config.yaml
head_dim: 64
norm_eps: 1e-05
init_std_o: 0.00634
init_std_up: 0.031
init_std_down: 0.00634
beta1: 0.9
lr_head: 0.00381
MLP neurons of a small language model. Each row is named by its layer, matrix (up: input weights; down: output weights) and neuron, and shows model dimensions 96-191. Each number is 500 + 25 x the weight over its row's rms, rounded and kept within 0 to 999. Numbers have three digits each.
After each neuron's rows, "fires in" lists the words (lower case) most often at its 100 highest values on Wikipedia text that the model never trained on.

L3.up228:509518538526499525482481502489512490505517495498508499519525492533539541498465505440480493507537487516475491479480498493444529513501471509491498498492464522468451539500485492535487470492515488538459508486523504531482512499486525473512468462482455500500513560490519522489505501530528506471
L3.down228:450525513520472498516472482457483529515461487514538501531508489518507475488499455517479516495499543526526512518501504509482469495452525480472498509505495536474501477503504465535484479551477473537466491522513455507476515495503459506491529549488496480482485504538504475515501470522483526502
fires in: "through", "due", "daughter", "throughout", "structure", "research"

L4.up861:504484442498528529482528529485429527484515471466482505462500508498532473521482518510477458506519495507465457486497485519498489485527520487475545485490495520501522493473511483523502485520475544530465507525490522501483498512470490512552493481491510473502511469474480505510485506504503542505
L4.down861:460513533576461500518473511504482485489495510529503480505455521507473503499483491505513514488524472508486483442537532532466524515472534527526471489492521519516512489506514510442511536494555484499561496507511509488529517517531522522494529471460490468487479503475465519534507479504472491482
fires in: "children", "character", "charles", "church", "characterized", "child"

L6.up820:501503472483466464520490495472501514491487497483481512532525493490549518510501535520523484465498533453483526520485496554499477490494498467549492445500509542490499534518493506547542505481524541523478492525518515467474471506490470521511518543510480527534529484448492533505503492515531522467
L6.down820:510529521484489522459459505471478531545518508541457526473494508487497508515499519510531575487490486465511507523532492508500503486454485474491541515495470545515472502507514445512455503527498545502442540531492486451479452531458494465518498471550534528487483496459507473493517495537486522511
fires in: "with", "family", "without", "would"

L4.up561:516516487512460517507526514480503501494530497556501528488446462507508470474513512491478536482531478480482524491499506506530515510530534483512500475480488467500519515482545537487496446484489471519518456487495487472548464498542431505541496466542471490478470531484488522492472432461511517518
L4.down561:493524518491512509478497510541507578474475515527475489504506479487467524482496495448439536479522496489571459497517480492518465507482460505459503470443494500488515478500482498485501539492483538490494503533521550513481473484469498491522528525483511459507511526465496506489524470536526502480
fires in: "this", "but", "book", "bbc"

L4.up841:509496487466447503497564493474479541462511460533476539495473527486486475536489530478499511524522484544468496529471525523515487503488582470476472493503529470515505515520545490493518508500541476531522517494504466483517475521502495508470537504500524506512452516510523491479529482475528474536
L4.down841:507544526472493486503545533476539530510484496452440538482477526514466520526508480517533532487491482488504503509511498507551494463462492469466509533484521462501501508451493502509498495519482412535487504461497512536483518529514506468499474505515509484499512524498473498503536521495490492514
fires in: "to"

L4.up386:485467502466489508521519543491504509501487499482480528495500501462490483490467487513520490498553525505492539475487500491454469492547547510481499486499520502538508536495490480477509483518507528529494543512513512508467497524508519463527478486489494523481500509527495529555518498496479546448
L4.down386:525496501523524509514504502464504485466522485477471485550469507511491508490523510537519475475516502470491501506505496528467467465446501455547494512513545480493481530505545512527461493499498461443538508543491504486518492518530485513495503501480467495485512484506494529473488493459534499523
fires in: "first", "third", "children", "gold", "child"

L6.up544:490510494514502476475551513514492493529481500522504529475514513511509520507517493476500464487504529493516482496479575500503471543473536477471450552521506507519489473481471520470489519508502498487503496503491444513473449500517509434457494521521454540527497521492508503493522519517553539464
L6.down544:496466486509528508492510527470498474481489516518475521509520523497456532473531486525471460521517516515465501549475509474478482528478466549531512454528480514509489479482501515550475467503482498494488514479482484479537533533491497466485466486509467481497506519521523499445506498488508506572
fires in: "his", "york", "their", "death"

L6.up152:468513455498526477503482498509536468530484517520468461480518501486525510499472498506479514537517476505487492475515513513495538533467458556461493462514520522509506462515494493523498517569521566498507504464492527499491518487526448471466526473508531513447488486513515480486476541506523508524
L6.down152:490453482505488444541475515487490484494513518517498483528493476466491509485505522523514509466495480530531521490510530499533500489464535519539499473457503518527487506513489493490524481464500478470522459519442506491468502502526522507486502498521542500484471471509503522474522498501530480531
fires in: "were", "was", "had", "sent", "great"

L8.up540:497489515514494472525530509477547523501487508499497500511500517485518525515485552499510513481490503482498495535507546504502509483489503544521501482475500526484469524500501465498483508508515484555504463500483465513476491460489498494525501513495462517535559516525478463496483527520485464509
L8.down540:496532498519540492504460475500482502505498477484482449491507510509440487491500493459503534487502501502554512500463486508521466495481501488491532518506510500515489524468501502558500482496492489510502466508472509537464464560542511545492532518503526497513497459505463482438489482461499512510
fires in: "not", "a", "to", "language", "video"

L6.up224:488529550518476527470510479506471509482508533532517502493512515514554492511524498569494495474515530508500533509488529486507481477462498513459482497498501529498534535468472523470534508511467499525487551473486508478520544480484487492463472504516501509479518513488519533531537476508493491498
L6.down224:510534535484474450459477530518482520468536486488487515539461505502472539485519505490507502491498522462496536564478536491506527549478461517507444491515436531498488496451464546482483479517451511480499497511509500499518453476510519524488534539487520507512523479474538499499509503507491492472
fires in: "they", "everything", "any", "although"

L4.up49:483478512536492503450523533540499469500476493487488495461519528492540506490513487489493510478495534469483504488542495518483509505481557530500484491493573492491483491494501507497502488525500467529429468492467553507511473460446516521500491500467473499533497508482491521495481454480488460506
L4.down49:543482516445538472444528508554501503465518467458503532503537543490516486475491523498511498457489521507499475510473484484479545505502487503490495518517543511484528513518519501495521505526505511479498472461510527512522513499490521501482508457498502469511506506484528440526520481502511485508
fires in: "of", "municipal", "baltimore", "parabellum", "prime", "municipality"

L3.up214:489502482522419516462437483467502461499507505504480495496533459508494499460499499474476504560504514490460496505524524491537517520492491488506526502538472551554484484483518488498499507517482540473526487486496553454507496479513460457508506488501502512499531505489502494487511501524574544479
L3.down214:470522508544425500519505522507514525494496498509494543498459482483524485501494497491530488520480542505426496513549499504509446528504520494540529486511460494520521471500464525504495520502484467534517495480510512467467480499511515562527535465494469520502556487533541492492530486467523506514
fires in: "united", "air", "university", "aircraft", "house", "third"

L6.up190:463492492477443498524542466512509481536508461510487470478500475462493482491467504534516519494552493484463512545433529530499497472478530512537538494467484489496479504498486493485507486521534483555465481512479526547485509485482502510449480530485464487503491484517518501486534508518525517509
L6.down190:528489516524518563500491484511478500511493528520496494523512482488484528485477497517514505532541523521485491493500482531479524496510539468531464460479525477518491495486503494479539518536551539481497453496450502501517497510503472480503498482484518464534510531474459502480512485504517532494
fires in: "their", "them", "whilst"

L6.up238:515466468483506491529459536489536529518514504515481482500498475498478533523528486493477497521514472495498494493481525554494509524496509516519529491553492480477462538512562534523539522529472454517489511570459533436517508506497472476466510479514484505519521541503480524504490478489465479490
L6.down238:480516493537515504504501493481520497491463488514458494484511466527454519502491515500526519500499479454495542510462508465518473482485433492523505459459517524532542515542520532488523538487501496496461493488444512522473467495531498524499528507503488465535472480483473493522454502481475517513
fires in: "would", "be", "did", "could", "today", "was"

L6.up477:489466502497468499529475512494523443523466509531480513469448470522555514516468474520499545473506473445541545547474527525506538449545533551474478558474513464482509516538528497475503502506487531453504519468507515522528477488511513508505512508499520494482481519533526549506527505499500483510
L6.down477:477486496522506487481460457469498474487553542494498460507541490474533504527531544538475510498486508497500529485507491478492465475453486483520497458503517489503489493469526504503504511503502497467491494511457547501476503467492563490465506533502472532465531487492514475509493500513502519554
fires in: "during", "following", "plovdiv", "classified", "transferred"

L2.up429:515514461504471475498493493483497505508475518500492423511504507508542532475487488467468506547482511511508523453533488510513509510513491488502502523523498502502520503483466517556463521487481487517525517513504514493539514492520495500494496444548521536504507499463480497555516491486516546474
L2.down429:465526488526505498496468528481490509492524487512486473543498508498490501518480495498494513524495479494500527482505537514476452475490509539495535528523467524473511482520440516542458516473507492524524539447513552485504503523522466515513468469476485536563482479497494485542548496491494547474
fires in: "united", "university"

L4.up52:498530524502485504528500485511508455471521504486508462482502560448494457473483469522466483482494548477536468486511508502529538504499491523535498488527473563492506485527519532497475514479509523470490501513482501498473503510549495491476486498495533526483485523491493506492528531465451519488
L4.down52:458575474475514529509508500478541515501542482503484473489481536507491497508449474489476487549539480511532471508515539500500517471500461547479479523532459529501493499521506499522540518501537542510440518486481513481537494511551493469501450512492506537489518485487491515481505458477514478439
fires in: "october", "sold", "saint", "southeast", "six", "social"

L6.up177:508518508512521472488497490461495491479522488480520484489495509458480483505520472483490468509539495563520506443498500423496477487534496449515494462482481504492524506479506537521545476517496534529513525502459497482479515512505534513453511482495504519504510506474567526578471523499513513516
L6.down177:501498514506494525482514511519516456512499478503493488465468496499515525507491528531524514512506481467515480505518510478547524543479512519513499494508521492466470509498546485496470509519450466554493497509491458507539498468486485508458502544542529495493488573506527500523502540490491505454
fires in: "while", "however", "selected", "there", "released"

L4.up646:511524486476490486501513508527484513566516500491478528482543503466540494494484483489499493505528480493507519488477502500512472490500481477524515507468497532529522482527485500505495513500506518476465469506516521513454504492461440544511496486512495482517538514514510518485430515488510495503
L4.down646:538512540494522505519542542498544471480497527526505505494515532484467476547475511489480482479490505512537468462517479525504516496531476496474471464449463521542485508525500499524474510474461499498515492478496536472495504492513496489486499519519504519460459518479528498474542468539445547506
fires in: "new", "north", "northern", "near"

L2.up585:495516511532455516458444508502518540501551477496461525483479494508550520502493467517479497525493500506469510498454462487532466498532510486501460518447516523534521526508500481557514523550501462526446449491471507491507547484466510509522477515518470480493496523531483489467482484562507487508
L2.down585:515482505466535488512534513499532505523463503532483454504516505446489500522441463556521499495532514510511552475523520494442498487517467496506508510527526486480464549502470482497472451454482523499477500506474500464491467502505508453496517507516492491479513484487503537525503505539517438483
fires in: "by", "more", "most", "can", "with"

L4.up160:520489503518460514546490504520459511511534506522481467486506490503547487478537559510484490474477538467513491493453513500531511506480499511525489534526479512416472526543507450501465513482517530519515500506484509478481490480471532499503532521472509524526450523482513494488530466521541478511
L4.down160:492505530545541514533494528460555477496536476485489521490476522544462526519510492461493487500459520533511516522517466502497473469507503519533501539496488545510508462506530488519541525550486501467522491468476481478547462457549488521496504514465484469480509502491518506502521487521502485534
fires in: "major", "like", "many", "because", "various", "mike"

L4.up749:499487520531514509514425458481528460501494489487528546480544484503498491518464503476502490506540495476517510477498487480471480529489508501517552520485477517515529518499458560484545509477513522479459447523470483515505522502537480472503491538471486511511501487496518551511488520503523520497
L4.down749:442521477481522501535504464502518497518477494529476496460510509572516522504490544491512519496513476504523514539483502481549512501523436476478460506447512526484522515518506424524548519483502550472531495524500503519505467504486487480508531521512526508497494508509477486511499491483500501482
fires in: "there", "these", "their", "through", "s", "then"

L2.up9:521539522472481511506505520488489518521497472519508500513471506540487508521499509543472500524525506500525468499506482528447498496475507488446459481462472498500546497497499479485531472506487479555427530469473475458492456468520493514503500504465496453497530478460492502498526481525512480482
L2.down9:470453426505499537482481490551531535511493451514502546485481532471499489515506504518521458525489475514516513498501515451512515564490493501468459531532519482473548521504483465480521508494477495484477514468471465512467505469484503496519471515477510542493492553489498516513494446491534484528
fires in: "of", "from", "after", "before", "movie"

L3.up724:516513513542514491487505509504485491491496464504529533515466499559495518504501496492495485479531469499517468510517517483503502476495483501485501509501458512528508502505506529452480497485483533476483499485476506503479454467533509436514510512466598540537493509514513486505524496506479460542
L3.down724:492498467477512500514493474468519509478513458495516551509493582527478495469499558511513472454497502499529483513505518500483535486445509506541518523519517560492498517499529521503503530477463509501482477504530551476474451460467530478535537478494517509494507484476556510522516484488517526487
fires in: "been", "was", "before", "be", "is", "of"

L3.up36:489515525488494476511481516545488470501499452500484523507546475517543526466493485506468517541570532499464476509476528504450490506509467486522473488515517470490484488490502516537481478464477516498510499517514487469493475516514551506500446534476542474467511487508491510496451470474523497530
L3.down36:528510520426515519474496510499515537507522519513496472490500496528508476459518549498510481467497492543460541493501487514494511491550508471487486518498471536478559458512495431536537491503480488506483479506484494518484510511531458491528503489486476519495449496482526513480494565499514475519
fires in: "other", "also", "southern", "others"

L8.up53:454486507539525463513490480505526486496484482520503502502498484507507517482507483517432509527544487545491509489460516473500472496512508454505471451489507524476548502499489474430475538495539518516529496478528492467512501483469509498506518508485498458510506553528540489488519526497534462465
L8.down53:484500503496501473505521469481441488468509514498485534438488534503512581470498502482484482514503464503515481516500522504448485511502507497557535473497506516562529519485462490520472527492512535501524527505478503466506507489520499530481503493499516505475503524456431513465541496494492522474
fires in: "his", "he", "french", "their", "the"

L3.up485:477457527440537536485546541521489501540449520504461513525504509524476476521519500446500552479515472508485515509497493540476499508524516497466490470464537486536519467503484515520526482512472514504509496497489521488491472478528456475498519469514470469458495462565485530535548495525488551451
L3.down485:491489482491545473499470504489511522473497505491504530512535523482467487519460513491464510532505529533457495502465497513533546505497482521474474447485501517489485500500488463519453475547513489532502428490497526477521509515501548518527473510480498468509486523475502489532502466497561538495
fires in: "states", "waters", "statistics", "status", "weather", "street"

L6.up196:512495523481456480527472532525520473489511451470494485480523493504540501507534479530541522478489502540506455509522476508531522470533506508523512475484473516491501509527502532495457503485496463503494488502500505476504496477466451522465453505545475514480503517500573467525507476495546463510
L6.down196:523518489464512471525522518477475512511499540487501507452479508496502504522494498491485484480487456455499511494526466474502503523500564512461483518519505511528465453503526535496501476531468504524474471510502495553491545514493509477503523488515501514498462481497525515526481501525494506486
fires in: "than", "with", "have", "through", "be", "of"

L4.up28:530492496485515455518539493498502480492537503516506557533468494499478506493493524515517458504504552515512504533505506460482479501553504495511545426490482472508464509493466497542510524462492495525513531507517482519502487517500518492498515486487520513466487506479559499492454561469479534520
L4.down28:490512538529511476532534479562529514489513539492440534466462528516465479509468510482550507502497545511522496510469475507495519506472536503497493508488518512481465497515496506533510506491493517451449479505519487509488526478506526453501475507506494487515515558482512512526465512488518501505
fires in: "in", "by", "at", "as", "much", "future"

L2.up747:485534511544484515464520469482516454499510494510507494476489498544513456529491497531472493495496492494536531455488492537454472485483525505492486461481484455487481476545500474496472506526478503484461511520497519507489487479494513504506539509485475528517535514474513553491507487510536513532
L2.down747:498527485498524435490469493508484455468520500502502543452505501524486522482518480470477524509499518497509504523500485481494505532491527481450518525506489489506576518536465547520539548536497505507486500508488498484510512523465499548545484512495492493518483476489483525512530497496502472544
fires in: "of"

L4.up700:473496497498521479525540477519476512472551507472512535501481497499504507504501502468496519476487533474533467514458499457487464516539499527490511535488465569503524493463526478540445485465509508464498458533486531522521498499521500523524457522486514502521477523475477469498489496482522507511
L4.down700:504487515504530498494471492488492500477442509503504518512475480525489481468543506551470526474498479534455490507511540491496512458542496510520505508471506504493472471474529505462517523503474526523553453527513489456528521448490498522529496481503471508505531490566519511490516501534520472493
fires in: "other", "others"

L6.up392:523454490509483479523460514492481488439545503487488497517476528504515515485476468497448532528458523507515493449515477545452488504481455469525521499471481525488528492501495485502517511485450526500506510528463471530500485512470478497518533491526459512512518499511530510505523510497464487491
L6.down392:504485498504496442520498507521495530506530443538528483515459515494483474487497503497509486512448539498560506466524503538453486489469524493506512543502501475554479494459470522493501500494455539509494534501478518502495520472513495475528507498484486474513518519491501471505498476508504471503
fires in: "university", "sutton", "considered"

L8.up854:501481509503500513464484477466532499493523521483459484505500510513525489539537514518507487480486553518532518523533485507506511465480512482541503499509494542494521509516491466536462471509487525508485495521474481451475483483457478508523466475508488545473513568484539522510450499506487487519
L8.down854:544491493511509464497471512489533527515476511468512508514508490468468532525549480507476556497506539486535509509491499463509477495475483496524475523516501524513490536535506500483500531518465535444501492459503491521514530537500515546466521455494531502490510515474532536535516526522521496498
fires in: "during", "with", "about"

L4.up300:525510492466491499495478491505487516477476475515471516491495525503459510485525498514469515456498474502518538483483516518462494489456521465463485475498478506509532508525499489497527462497499484471477493473472478516521499447512515481492524524503511514503494537471523506533520512475467493479
L4.down300:510492497483538498507498516451472476470518458457526455503478497513513506514506479513464501511477512505518520501498484486504468499492413535531482496500486550514494518520513507458550490491494497497458512519462497476476555513528492521500472546514519492480515476496476517493461538512466484517
fires in: "all", "of", "after", "ireland", "against"

L3.up348:503496473503515513485528496497475491521530509467499537536553514507517533520525508534477515512463517508457519530484538512497498525474490505493472449480478525524434478469522541503438474440490496509535507531466453520491458507490528472509512492541494520499492506494566517470524518536527538479
L3.down348:507531511515516531525479495522470468523493542468505518507523518518483532538546464495471492495491536543552498492506508485498520556509529506514500543501510484454460489500503533538478529502498508494495470471481497479520451492490478464468508497489518472523503433490500499512409482501520532535
fires in: "made", "media", "mandragora", "movie", "my", "more"

L8.up92:442545515488494521511523478486514494484510464499491513481543497549544515489496445499509502495489511518489547470509475494484478457525525503482425500454516477552536471493514498466556465516519516514522514502507523499521457458557457533472513498520493529477499519516482512502509536491478511501
L8.down92:483515475484472494519515494495527513472531504519468519471526494451519501497453496487505501485518490499489469534521492494502490493512489475483484547487510498501518487549524490516496530521536530445512468516494501483495478530514514537463506496502502492498513485493511481514524487491512556492
fires in: "his", "s", "their", "several", "national"

L2.up754:458483536521565509485522516474552529490509532487490502513519530497496534489525452520477426494466525496481502482519520488485501503534498514508492535506467540519477533492540520491521523490499527487512519531497506474507507471526502488517479500449532522479450526506510505493514526490479503506
L2.down754:526531455516554515520489556526487499500461511512493503505492498482515514515484481486503517498512459515470513522538468550479468504517545479444477507499499487458535509521498473508533515479468539463503510491462522513510505538498460473479468537570553502490498507481475497483505484517518505474
fires in: "and"

L4.up143:476507486509479506485559484492496512497441468506498458460496508489494531513507523521501531507515548489501542513498481490520489515506519479483482519469513523490506475525489499486519478502495513521484461518467484460504501490489485507556488511510495499525485467505488535518508504467539515506
L4.down143:480505468509480514466471517515485464541468509504507452512522449492510507506495511500496488537503518489521517486551545495472531507485470485456477492499462511482534522495511487503508516561493490537479513504518472496493492492506488516463497497515502545467529502514486508494480453502497523481
fires in: "their", "they", "these", "there", "of", "them"

L8.up260:463511507502545541509525460524490480480466452504473532481500513475491505548460490464514494474542520526495503518479515502511496521503456513481466516583517512451508464504519490480458492463498515466501521500481522466480478529494464514458515523510505483523527496501482489461508482506451512531
L8.down260:478482514516499523494463514492489486534496537482535511472505509506510489512523483521495508535531508517454488514525458428513513496505513516521499527497485516496543542490503476483496560539487564496493510483488507473510516462518523479521510479480550491497455498519498506495503483499470549541
fires in: "and", "social"

L3.up468:500484486527531464518471492519501477487483504496509467487516474521488489497495489462477516446522532538518511505471543490522510509495517516476472548511469492504496518526476523437477516519553505503525497482488503504518510489562507517460532513490537516518525489504488527517531516515539524525
L3.down468:475508494468479510481461495507488506490508493520514509496461507511507527462468483521529513463536526547505488484483478488516515502544458470520471505454497492523517472517551465504499518480547473470514490533492498506504499556474480514446481534481471481495469536498446453507508437461526543498
fires in: "his", "s"

L4.up399:518539523477495523518455501493488497492478503510504525469539526504487475470499491495472464507509503488519488491545492505496494509513488498528527551444454537508497449529471482516480476456506469481533434511493478478524500487514461504511501531510494542481487479526484524476446478505532497437
L4.down399:496520502524536493508533528503521462503501467539488514537490499505492442510500537488488534560497504458517466456465503480476530498464461502499479497458511484542528484482501499518459451470480488462519520474531488475483520513504491478464527507490510516513484490497492566464492511485507521464
fires in: "south", "north", "southern", "near", "route", "northern"

L6.up344:478527500527492522513485520484496430504469515472538525525515485491525489524513473485536508504546493498499501476447494493527542513495476488497481516528497500435522514447471520487498521474495454511463503500500519496499516437477507507461470507483497479501509504491528544507504520471499497489
L6.down344:469501481523529481479498501500475507498506498438487500475470515454468560437485524481456502515492501490511478524486507479475516491479516503513487490510504465507513496462451470526530493467495518467475508520457504496510521552520526498479514483507470503539535520514519503487482525551487490502
fires in: "was"

L3.up420:513490486515450518505528514467500479533462524544506516473481536464483490526528516549469506487519471516501487511502498462558494453538518562516531508530515505498488458489502556475488520491501492556454550468463498481524518485489493477525459486527540495500539491544507505506473492534524502479
L3.down420:519496497514459474510495476484479545526492527541485479534503540476473506471515533535536512485531488507546498549524459456531520444502503492516512534511535521491473499505497511534444543467486480507488502490488507522507473461457504499486491496472531494505535463495514495497484470553455505497
fires in: "with", "on", "one", "without"

L6.up74:539514490493492481501549497527500494517497523463520517499508495488516517525487560484489484518497520484532510524471471455504464499515514511533433504526512519500470497496506480515510524487501452502515483493491487506524500506497480553489475502523491476544536535470488535520504490509487505478
L6.down74:476480529501483519525469526545483480481498490479523522487498489547495536504477451511509504487537534525493506522485492488489484462495513528572519451503518491479498510479485521486509530473473546504482530515469505491493524516497477501519489477538479493484509549484530505508472462482540447522
fires in: "with", "by", "for", "one"

L4.up262:514460510457539532489498516434530505504474462547470558531507493517519474459478491519528496503508476468544459466490504512503515459493509487505486496420506516450525523503500475498506491500543475500523509498466497510505483513525509492501524536474481480477466529537515515470530475522473522502
L4.down262:540508550486465460488499509509515534490514488485503494538519503496465477478522491539494490478462535466510503470504489524540500449472506503531533483480463471502570574472541478510520501502512487533483488526517499479505495504502502488494479490492487484477519450465502502465488494511502496520
fires in: "to", "number", "total", "took"

L4.up88:518467470523504492495518496510501514485509520533521493466491502522551502476477464560490497471482512536492512519523535515513486510467490477520511494506515499473501484488504493535494482460522514471486463469501512522511451469484483527507481528449488438498476493494498515506554478505495504527
L4.down88:511480544515521490509516504462516533502481549479473535558470501497506463499495529507518447499485496471532538475493504487506491527506506510531559528511509472509484558431460531508511539513512513500484485505524473521485481531513551487471517479509519496504515472510528504507496498509494455489
fires in: "of", "into"

L2.up412:525544478494493520497530496450501489528495460468528509503497510499501529490500518526482493540479468457536424504498500511490503500484529506487526509535518484506538470552505495530495495477520507517458529511486502529504476481517520473501520526512522533472513520466509531556500508494522468485
L2.down412:501521521521470508510516504474491498532519466497497504505506466493504468516516529446546487531502469496481462477481503480522517497467495508501500512455526471500523516461496540515493512509508517477455526499465493507457470543486509477473466504505529494453503512500507549499521435509485483498
fires in: "on", "one", "only"

L2.up692:488473512471509483542520527489484493532506526532537497457509544456515538525514526488494503524510459487495442478508504511514528482529513483543552450494479537522473475477482535529481456514485453500543505502477505484517474523521469492483499503471499509505486511509497521539500487518430486485
L2.down692:520454497459473505512460544455509561478496505523521509491497464463528494499511471517527558495520495489529511529466516512490517497516508513496471523474499504482490527505525454487483532493533492481521484463510442495501524558539483486457560523465533446545497519489426497539500516512515491502
fires in: "the", "a"

L8.up649:479511466515555485503514513486485528478503457518482482488539513507498501497513491478512506549500513527464542504479501524490463506514491507567516461521512489470477464486554513477574519503511537534460550475501514507512474509510526502495521486507442486502488510512529520482507502462525499494
L8.down649:487511461544500512508473511551499492505539462481442494484479512493508541507501502461511478462499501518475525519493508508491476477505473492530483480492492452515463485513420500483543517481533535509485465512513493500490452554480475495499518463529501484506502467470520454478526508529496474511
fires in: "to", "he", "his", "who", "having"

L3.up186:518488524478536520491507486464460507502499543499497519474496516525500521461493480503492511501452494509472479505542506495527492491474481516493462521537499477492523543549486459487468497520551519482487489488520500542525430482519516459496481473495489531514473430551524540535528471546485499528
L3.down186:512475489504496506473502491531501532548504493487494531499510546477543474504471532506524547515479443432528543519492521506489532489533512494582517514520492542486521436532506480475519529479489455486532514491492487498526465507528467459496510454490507490504509483546508485529525509487483485499
fires in: "been", "be", "before", "being", "began"

L6.up482:510542453492508463497474505484544470498514492520530525489497501522532493519540476524530494480501487538484568494449524555534518509499481497490473488520531531478502471522524520503488513532562534527513488489538527485484492490508510525528475500424476500485443516513502489485494529518495466466
L6.down482:528521491497486501536541482538509499492500488485490514511476499516495525469455547506464518492531545466512520508465459501501527530483487503466532484501454513490538481494507488487513523468491464488511497491512517502524473503501472525507499432504505518499520465461492498504519485539497542466
fires in: "was", "were"

L3.up49:508541474506517528511515530486534514527515470503554495471488462494479543521509470503461483468496473476499500453523467475551534479530448500508496533521536525524505482513495527493450572476525497469543466496470480506498510491525489482483485555458517498503526491527486483517551491514503519490
L3.down49:486480502491428490521484534488514533541543485489519457479465535462509538485478545472526496485517492487520486509461509451521512484519496565531501481495503515562502450492501517461515535525503506551533500537483488507494517497474498508482503525445505492476504501439477465492515527499527475479
fires in: "his", "elected", "electric", "each", "elements", "her"

L2.up44:529510514505501526522529487480514477521456519502523502502511459473501492507504521493467453493477463446497462508489492487514526472506468493458506437518513548505514485496520489461491538479510445513534499514540552466496496497511478520478508490495512497501558545491501484550469482533512540535
L2.down44:520489496491491490552454497465527551512525505468546516473498513458526500512436529492476501500542444465498455471498487479495436442506508511505484514448482538507512488523517502522491542494490492523524516506496500471496537496496468522492461499504542514498546546463546469521512512509468495466
fires in: "at", "on", "one", "years"

L8.up741:500473527534526532535483483519497474517519499522482497470503498485483515465533477513478460527545495493483501505445515454563461499523547547521502524506494540491510488507522496475521518527488480522493523506488513530499497524505489479448477454520501520500464546505478500468517475540524527555
L8.down741:522495462538528456528505497491532471449518489517520522526507474495499471495479551487461493481487547458513506481517488498477521568486492491504433503484508475487505505547497506505501527502496492506490457524452501522504491486455486517538493528525479520498501501481487470464464503552531535483
fires in: "she", "he", "and", "time", "succeeded"

L8.up461:487477514497504501497510508508467503498519517506461531526496531457523506512501490461499442525516497509528492561499483495523492504492504540561482508480470497477520535484512507454513507469520521531520528527528500463533466500479489541459497457494468512479495506485530499540519504529491538526
L8.down461:512576479554522450500523486558499495473498477502473519479526561527462502477457520503483477482519503477507500508573521467513498530446505548522462482527498477508448531479536503523454474494473512468499523488511477466499494507483493443484524509484524493507514504517513496477488517534488475495
fires in: "was", "later", "is", "but", "to"

L3.up820:529475501505482526486542465470470498525491519532497497489533515477464442467488520509507459506508465494498468514505494487511471494502488511496461534482522519466543570505515518471464442484503492524535530473470523442544486481505446533491520496529497562517483494524481459470489518527549553507
L3.down820:498516520471509453469452534552481476516487510477470489472522476536509525495533486520476553511533483512488470441510525460544480476476482516510512479536507509472478512497512499527502500509506521514513514518504514482478496484485517494480496485477490449504468486463507470505483494549470476503
fires in: "and"

L6.up237:476512473516451487482513495542511549532508509458518503483529482471487496493497509524494488461483533469475462449532470500471572507497424492482516478452465532506511458525454494530512462518509525464539483471492544511509476505532470470530509492494524551549488480468491513522505472500501478528
L6.down237:544454477476498483494474516472488561507511502533481530486472440503518491488535488509520499484536501464501495497522507546498523524496509477467523515513512493502522491485467477502545497521536502478463538480484464533479479564508542559496464493502505459473503501511528499497479499508515484488
fires in: "other", "of", "third", "others", "society"